MLP neurons of a small language model. Each row is named by its layer, matrix (down: output weights) and neuron, and shows model dimensions 16-143. Each number is 128 + 24 x the weight over its row's rms, rounded and kept within 0 to 255. Numbers have three digits each. A neuron's up and down rows have the sign that makes its largest values positive.
After each neuron's rows, "fires before" lists the tokens most often just after its 100 highest values on Wikipedia text that the model never trained on.

L13.down36:103135135117193139127126139098129116098100163174119138128125126130141131139094129123136091154120160125155124165131066146111166160172156117136116140117137110130122141084125142084110119139089087075129136147131158107087134153118097084094130132147152137130134122119158150128138124113137187142135098134094130107125128148167112129117171190149081140158100133135132150108099113122101133132177
fires before: "i", "ier", "pt", "b", "e"

L7.down59:115159139103168141137139150129132133133122136173121169087104171120058125150101116130124175083150128138109131142160093128119106096128221105107139115133098079111148142124100118123138182151123143142122130135113117099102128139111157136126125130136113115160117114138102092113082106154142103124126129109121170088134133114105141130124110136101130136161122120097127138088093116109142139143136
fires before: " the", " a", " ", " his", " its"

L7.down202:107154111128105130147104098096144112124154148139103121137102120141102123183112138125109131094109138085129104152133136119149117125122196164134104145132100129146162105123094158129099139164100127147111123151102097090123130133145089153087146169130139116136121115107097149122123152158186160111124155162139120129156146145154117092154101148072156141137130077153138144116123193153116104112113
fires before: "20", "19", "18"

L2.down186:146149131091116134142188124112103158127144149104130100157165155160116144161076096139148119136136133127093148151126185175144125123158121124141114144141157125126099104149139124126116146112109155149124146113137081179141151127141133124181134125148142121131140106073168111113132141143102115152118140132088131111111148075114170124107125148136134108132145108107101153097091152095135142129116
fires before: "ch", "g", "ap", "ran", "ound", "my"

L13.down121:099137113090108137152123124143123164109114134119120114101091140148112157159127182158133123121088083110123138112178184095128142104101068110148106147133090114118055124184122113131130116107109096096166103122137130113111118135135122105136108153095122154126118080177155123113086115106112107125099100156130133137116113078122146150115107141196124125113092142092144143119141145103174116112145
fires before: "n", "a", "en", "an", "i"

L10.down78:091142144156083114138165109128132112143140142138137131105121103108128165154113154144134136171115141126107117114136133137129139133125116114154099126124117136128057101127109178144124108129141191148129124074156151142150118178099147119128113101144142122096156112109119123139100110086135120099085104136156113144123123116112104119079099104148165104167088134108152107145122111172149148094146
fires before: "-", "ing", "er", " the"

L6.down147:091157102148108132107140173102157148156125138166125143130131122112144147167143105127092097114165133136136155143151147122161123078106132121120134155085164122154147122148143107121140117133090146166112124128120118094081108119184164126120132123137113135136072156114136087085155142093139077084133144119137142072164107152109087115111150115109135168107078146171107120136151138142122160105126
fires before: " the", " his", " which", " their"

L9.down297:120121136124106137077150121101144148169126118135106147154142137205112142130108139153075177160103147112142149145159164123115174134108126137101129125145153142145149134189146128158108128145148141092158136149110104108154102117172154135167119126166104115129143144130133165099140148108123097141145079147153158105120129182125136169075129141125174120099091136130119112087156154119134124158131
fires before: "ine", "oc", "it", "ag", "als", "age"

L6.down184:111116140107123132147116154131102170132143113135145145136145140162193120150094079109126152116080147133136133137112192153091113109134139127109140140098144129181145126167119106160156123105125151137100146176126129151080162153143117118121124097184098138120115159142102118153105160152118136137101130087126126064133147122092109109127119125095116116164135136110115142109153143137101137112188
fires before: "t", "ted", "red", "ts", "ished", "te"

L6.down110:132127160126095157165140115138124142130150151153089102106140110137116153139082154118117137121146148092139130167098123113161146203114147128107124130135122093131100137146145123085141162164143133085113149128107178098097130126143135146096183147129149104112146129191145088129104115117116133101169108143095106136133139119103117147174118133097127144130100093088115108143086138105125178141105
fires before: " the", ":", " which", " Rep", " his"

L5.down305:160139119102090151122126084135067144118123127109151118132127133149133109113090110169108134128126119129149144130137144090141172101161125108100123140125154128157140111145099124146125179135149116120116156111118117113124145130128067102119138119125116119141127098086137103117131109180165135118155137123111134116102104092162127078183140134148135098121105138126164156130146089107118137132125
fires before: "ican", "iv", "is", "epend", "ia", "ian"

L8.down86:131131126116127166134163144126114150111123126134178127120101128140103170133119139129171083122146136151116160079138132167147082133130153114139102097149105124123116124137095120112132095085106150108105099156141110071159116121120143091102166185156104144079159144115122091148117115088123130133110159162095150097144140128126113098116136126098118165092152149139137107142135158111159116095154
fires before: " to", " by", " the"

L9.down216:132104104117161099104152139146114117119117122145122109129146127123123121108106129149124151150119158119124147147161146118127116125152185129129199160104135150161122121103151105114151096169188127130140140140130144178094105135140124121119109156142112156107131124159102135055073139137095146163141122142131121183160132106153141126100155131122116132099103146125110104130121109137113152177144
fires before: " |", ";", ".", "f", " (", "″N"

L13.down176:136132135098099173144127096132059108154114166121128153114143176080128119115112150126129122119149121169161112126162108180134122054127138153128129113143139084133103141090098118071148162143107139147138105135147128123137156151092102139108163128145119136119138132134131154087110116162125155134121128122099142160141142102165111134105127109181123139106148119171116117118155116139134159081144
fires before: "ou", "oung", "es", "our", "ell", "et"

L13.down50:124086114148129132171104138174107117166119117098109124117123181136087142129140148126101148134114160129119140109149107129178103133149117126138120133153094102109150156135119132095106171118130162095106142113171149119106094132168112146097114127160143136121139137117183089134111157129111162168125073122143118097169168147121137139114122133133103116126097077108146094131113086136120104112100
fires before: "ia", "ad", "ian", "o", "ay", "an"

L9.down206:134163147124163101083156093143157133107102119124106150176114142108111137131137112186121132127133129118108127118125124143109162138119211131126120092138116117165155137129157088106143122131125130149116108127107064120146126142134139130113127141105075158142158105114154118124139157117119129129127099136116132150131155104097147141074127151117113104134115089128122157112139118122133141143161
fires before: " the", " his", " M"

L11.down233:107130143113146164152158139136115104151178143113146119118115116144111118140098172135136148159086129171114119132148114119156132093145089124101142128129116143125140146153103112116111112147117121108134143101132115136136098209044119093129129121096167179120111111157176195135148160175149118110086105168168107156077096130153121125130129130094148139147118148115178118115179144131152110122138
fires before: "es", "ic", "ics", "i", "hy", " career"

L8.down298:164123142135112153148103098073115095149128159095088150095116124149143088106117157154104157095115118127125125133151149113115119145148164178088120108121104121139130081109136135147171112139163099122116135083115164133094109128131117162143114140126138130110138136113114146132132098108119094132101125126145194187118148115134100118113124115102152147108082146136114153103115104118166163120135
fires before: " |", " (", ",", "en", " J", "o"

L2.down196:097165134113133120134148113129077134112111129162111168126107156150089127167132134146134115157168150118069125108123166157131142119135180138113106137141123130107113109161160141156134118089178143109157125101094129100122120144081144130151166132102116126072081167129101123164104202158150113127128065149167126077101093117140126085124133118107123100141163116134136134146168153153134092128126
fires before: "iness", "ine", "age", "way", "ity"

L10.down166:106120159156102082110082160131164122130131098151123087070116131123127105133109111152157113156115122136101093067147101099145182109139136151104163112106141146139114134147139119153107142156130115142126119113167108148112127098105109118136069114116120125126118133134113130121130151132115113131081118134114093103133120113152130164139127143105119108126087071136139194123119134175128118152157
fires before: "ed", "ition", "ions", "it", "itions", "ite"

L9.down298:116120165136135146090144094100138136173159139130139138121129116132113135095076149141120079124137107139140156161104114133128090172097164122091165135175151126140140129103108106140108097164127151167121132128150112135157115133157140162105094153182125110115173107125097124153141098132123113125148179136133156158108126171143157083140132151075124145151089109106130158110168116159112122111132
fires before: "ut", "ution", "e", "im", "ute", "v"

L5.down23:096111122098144123174125139152118180170139108160109135108139120088147141086159127152122121097136107134151139085129110142145144123128124134164119098101169114140137157118130153083085099117123129124147085136118096134145137151147177125145126120096115093147106163126095128103139153168118122134172097160155126113115106128106080120096145158106158117123166097067146143097139085118136083151138
fires before: ".", "he", "am", "s", "er", "i"

L2.down306:157137152133165147108134144150123134127145183135122116110169102128096123150123118078142144164141131130081138116167098126143140126109109158141140149106157119137107108115129135166091116097140134103121141150142120120139142101143070120126173127114170156156197156160138100136150113072116161142118133117096123118092078137137128117172098122087087118155142100134148109132161082159151132148089
fires before: " the", " he", "ier", "i"

L8.down251:120127125130153170128130075114119146091115132107111123153109115123162144121106105098134166133098119117134112137133129139154108094137110113138116148145130119102084167164125157123145140164135088096107139170063142132112121121116108089133155161118104104138078126115095145143159166128114145123142109177116125070142161124102103142077109132133118124116155142168124106087160162129117151149129
fires before: " ", "00"

L11.down103:125139156135136125124128107123163141123121145096146138116166096150122158116155107138136150067098137163128130118107149133136112149126101111044176137159129132104163081103106121095148107122075126088125108122097128149131155144135116161109111156153137136105158113163163142124213147136126092128118072103124102138160144125151116127126162131160127115141136083154099176139134129114146126123120
fires before: "b", "pt", "p", "ance", "_"

L5.down139:098109126132142137107095142120124152091148166113123100130112124159141115116140143105111099161156139153078128181134131149129108089138139069124146135093105089128148186138132117115106129146159132121140141097102099140124113184130165140137153146108101062175114092123117127129147122125174140110157102131098149127121165133142146115137089108114139124139108131116111159131085108138117085130127
fires before: " ", ";", ")", " |"

L9.down259:135159118130109119127115159112088135090130143109096133117133119150127113110119116113125136142182160116115162139104138095165117164111152114175164139120142129102129139142122130163119129139165122157122123140092106124105133139095100138132182142128114130109167101162129120136188127123136154103125131097140117145166098140118136116100117113161121126152130169109181127136082146130074084092111
fires before: " /", "c", "ence", "ce", "ces", "ford"

L6.down63:119111131092163115163103122146141128169146125147129125141128142154171140135102117136078092100126108115144161182138177111110111121123140159148183138162121100177146114145152111151106122108135118114108086122127085153168085133068103083151129108125137105097104152099125113115138104135092141098149119127117105091137148157128122132111123145143135120083097083098140107139167125146125120146120
fires before: "t", "ted", "e", "ital"

L5.down1:144104144136102139144112124097129118168101160135128119130107117136116141135114154108129082139136111144116159104141095135138145135148118097078110128136143126151171134135133139144130137115126161135108096197088117101141109165128145139171105113133072101105115121134110071110092126152132126070136140120126149081078163092139170065123135118127137150115127111150125071056082138130138149124123
fires before: " "

L6.down0:102126121149113132141103151094103173116126123138147131124135164140151127119134118154099144105127127120138118091179129130110099123128147130145133103128110111141141173146112136106142122143103124111144100147131153122103149138158145126112112123179093125124148084091111110183114171131133100099131123186117159152096118119153051140097111115130150150163099087184154142091110192128095144140112
fires before: " |", "20", "7", "0", "5", " member"

L7.down179:134078190149143099127120121130153074089122101125117108126143105132137108101143114163103135141134108139160144081164129126106131139113062131107111055120112110126168154128128130124131161112181132126129089159112172128140110136108146131147120130081166101154136112111147122149121139117111121151144130136124138128122125154092110134139150139108083096080165133139139138141106147131138173120134
fires before: " the", "p", " which", "ster", " his"

L10.down108:177122130129088129107176119157139122097130138140107151120145101125111101132156109128102133146134119124100115138115131137102128181153159129116171131126139110140082110120063110143113159129128152123150153163089066124142209099124104135111115119120129123140134133129145113119113119139133134089144177155170111148067139118170141124129052156106117151116149114142168146129163154114130134177127
fires before: "ters", "ter", "ted", "ther", "ts", "ad"

L2.down83:084123122143099108130112147146158165110154096178178129170143107112130135085128133105108106088098114135101154096176123137121121137127137093155157160118149115077187137153137133085129151146101140151100132121142117155092112144128162089108122145114130152106129112125116162151095127135112119156141164130131152127145134136111128102108149121126132078059127151094134103153149108121128125137157
fires before: " was", " is", " has", " can", " includ"

L6.down257:118145112124170137136106145158104160123117122076098132098107114115163120132106133157153172061078120103123154129145149087149113122131113125096159172074143105088141133110151155111113091147097134116111108148131138143079134147154137148125098196146131106099144150147155165121138132126115112161132135095079097128153098142149122163137111174118110153150089150152101141134137116125118133121159
fires before: " the", " his", "v", " from", " D", " their"

L2.down55:151134127137078185130134140135080137167081121148082116118146142143125142129145111160108108113118153123083124095128140118112146060128117125120122102087118110108161117139131133135113128109118117126145126118095139067137122130152114116138175139096141164137130102094122110156142088122140127122124094141114105108117120144137107095141133167119081092143118131162112124122109104098108130109124
fires before: "ian", "ious", "epend", "ia", "m", " v"

L2.down280:150096097178111137143122127141110149121121150116143124151140115116120143078127145171154120105121166140139112117163131144096124108161061128140146142094152128128164166136135105162131174148146110100099172131160160154110145094136106132123115088085106141158117150111123082120126155104132132121160124138105153102087144156180118135136202116135105144150124144174132124172127106151147134126139
fires before: " by", " on", " in", "er", "ed", "b"

L13.down308:111166099129170126125201141110141141110113129140151111106126138109120077125187104126128114151109157122127114103173160109138099142107117136091123115133163161120114123131178123160150124125148134096116124133127139155109124097129104097155127090147116142102138113131134159123117146149102135152107127137166142107105165162091100139137127132124102131106081112136110090168102124166123079118131
fires before: "er", "ral", "re", "ers", "0", "ary"

L6.down149:121144134132090131093126122162187111146137165118138074154134126173118142089153194090132126148126099152100178118138117112077144109159137116155147131125162056122128139098120122119128112153125104141185168100102104126121145139143127132139171142141134110136107131150109141130109163144090163172117093159079128137135137097094104120073145132149158130095126142152137113117149098133125128093152
fires before: "ou", "oung", "ear", "our", "et"

L13.down55:098145148149144119123121110125099161129089091123133109127148166126115086121130117106130107214117129058138118128125116134155105149112113159126104156154100087156053129103132156132121137169122145109109134116112114126128112134105138151128126134114126132134149120140134133143096189172114128123091128177123138095097131093116100131160122137135087100147103161136107160128090072140131108112142
fires before: "n", "i", "amed", "ov", "°"

L11.down224:136152109132120118072091146151146136166138163111141125176138124118101126129105099114070155124157128083091144137166115127089093100101082141130137183115122127107133099122108186092123143127122133164164163135123121106156112093103121091109107122145121130106157169090104126140123100099131130133135098118161147133130108134132141149180141141113143113101099151137109108135135149134162138155111
fires before: " ", " to", " for", " as", " on"

L6.down161:086116127107099146128118088138104114129149171116153146122134116138136111110131181111141193118128107139149202098113102117143118148121155156130132137132139119125137108120132142118141141131080126174143138142123120144130154130113121106134139120163129076118109141134128146123126156106149138151149170193077134122141115171126158140129111131111166145171106128113123122122105055102116136096138
fires before: "le", "es", "ers", "ing", "en", "les"

L8.down46:121126146151124118127095178138129100124131149130144177108114125148143108118132117133119125115123155168147107108129197119062134113151137126145139076105151131137156106127156144092127130180130127156135166102157133122115153134092133085117156150143157143120168155101104141138102147129145127119155126091128107104152134108126110094159142159136104100111114171152106134127156198136155145120160
fires before: " by", " out", " in", " to", " into"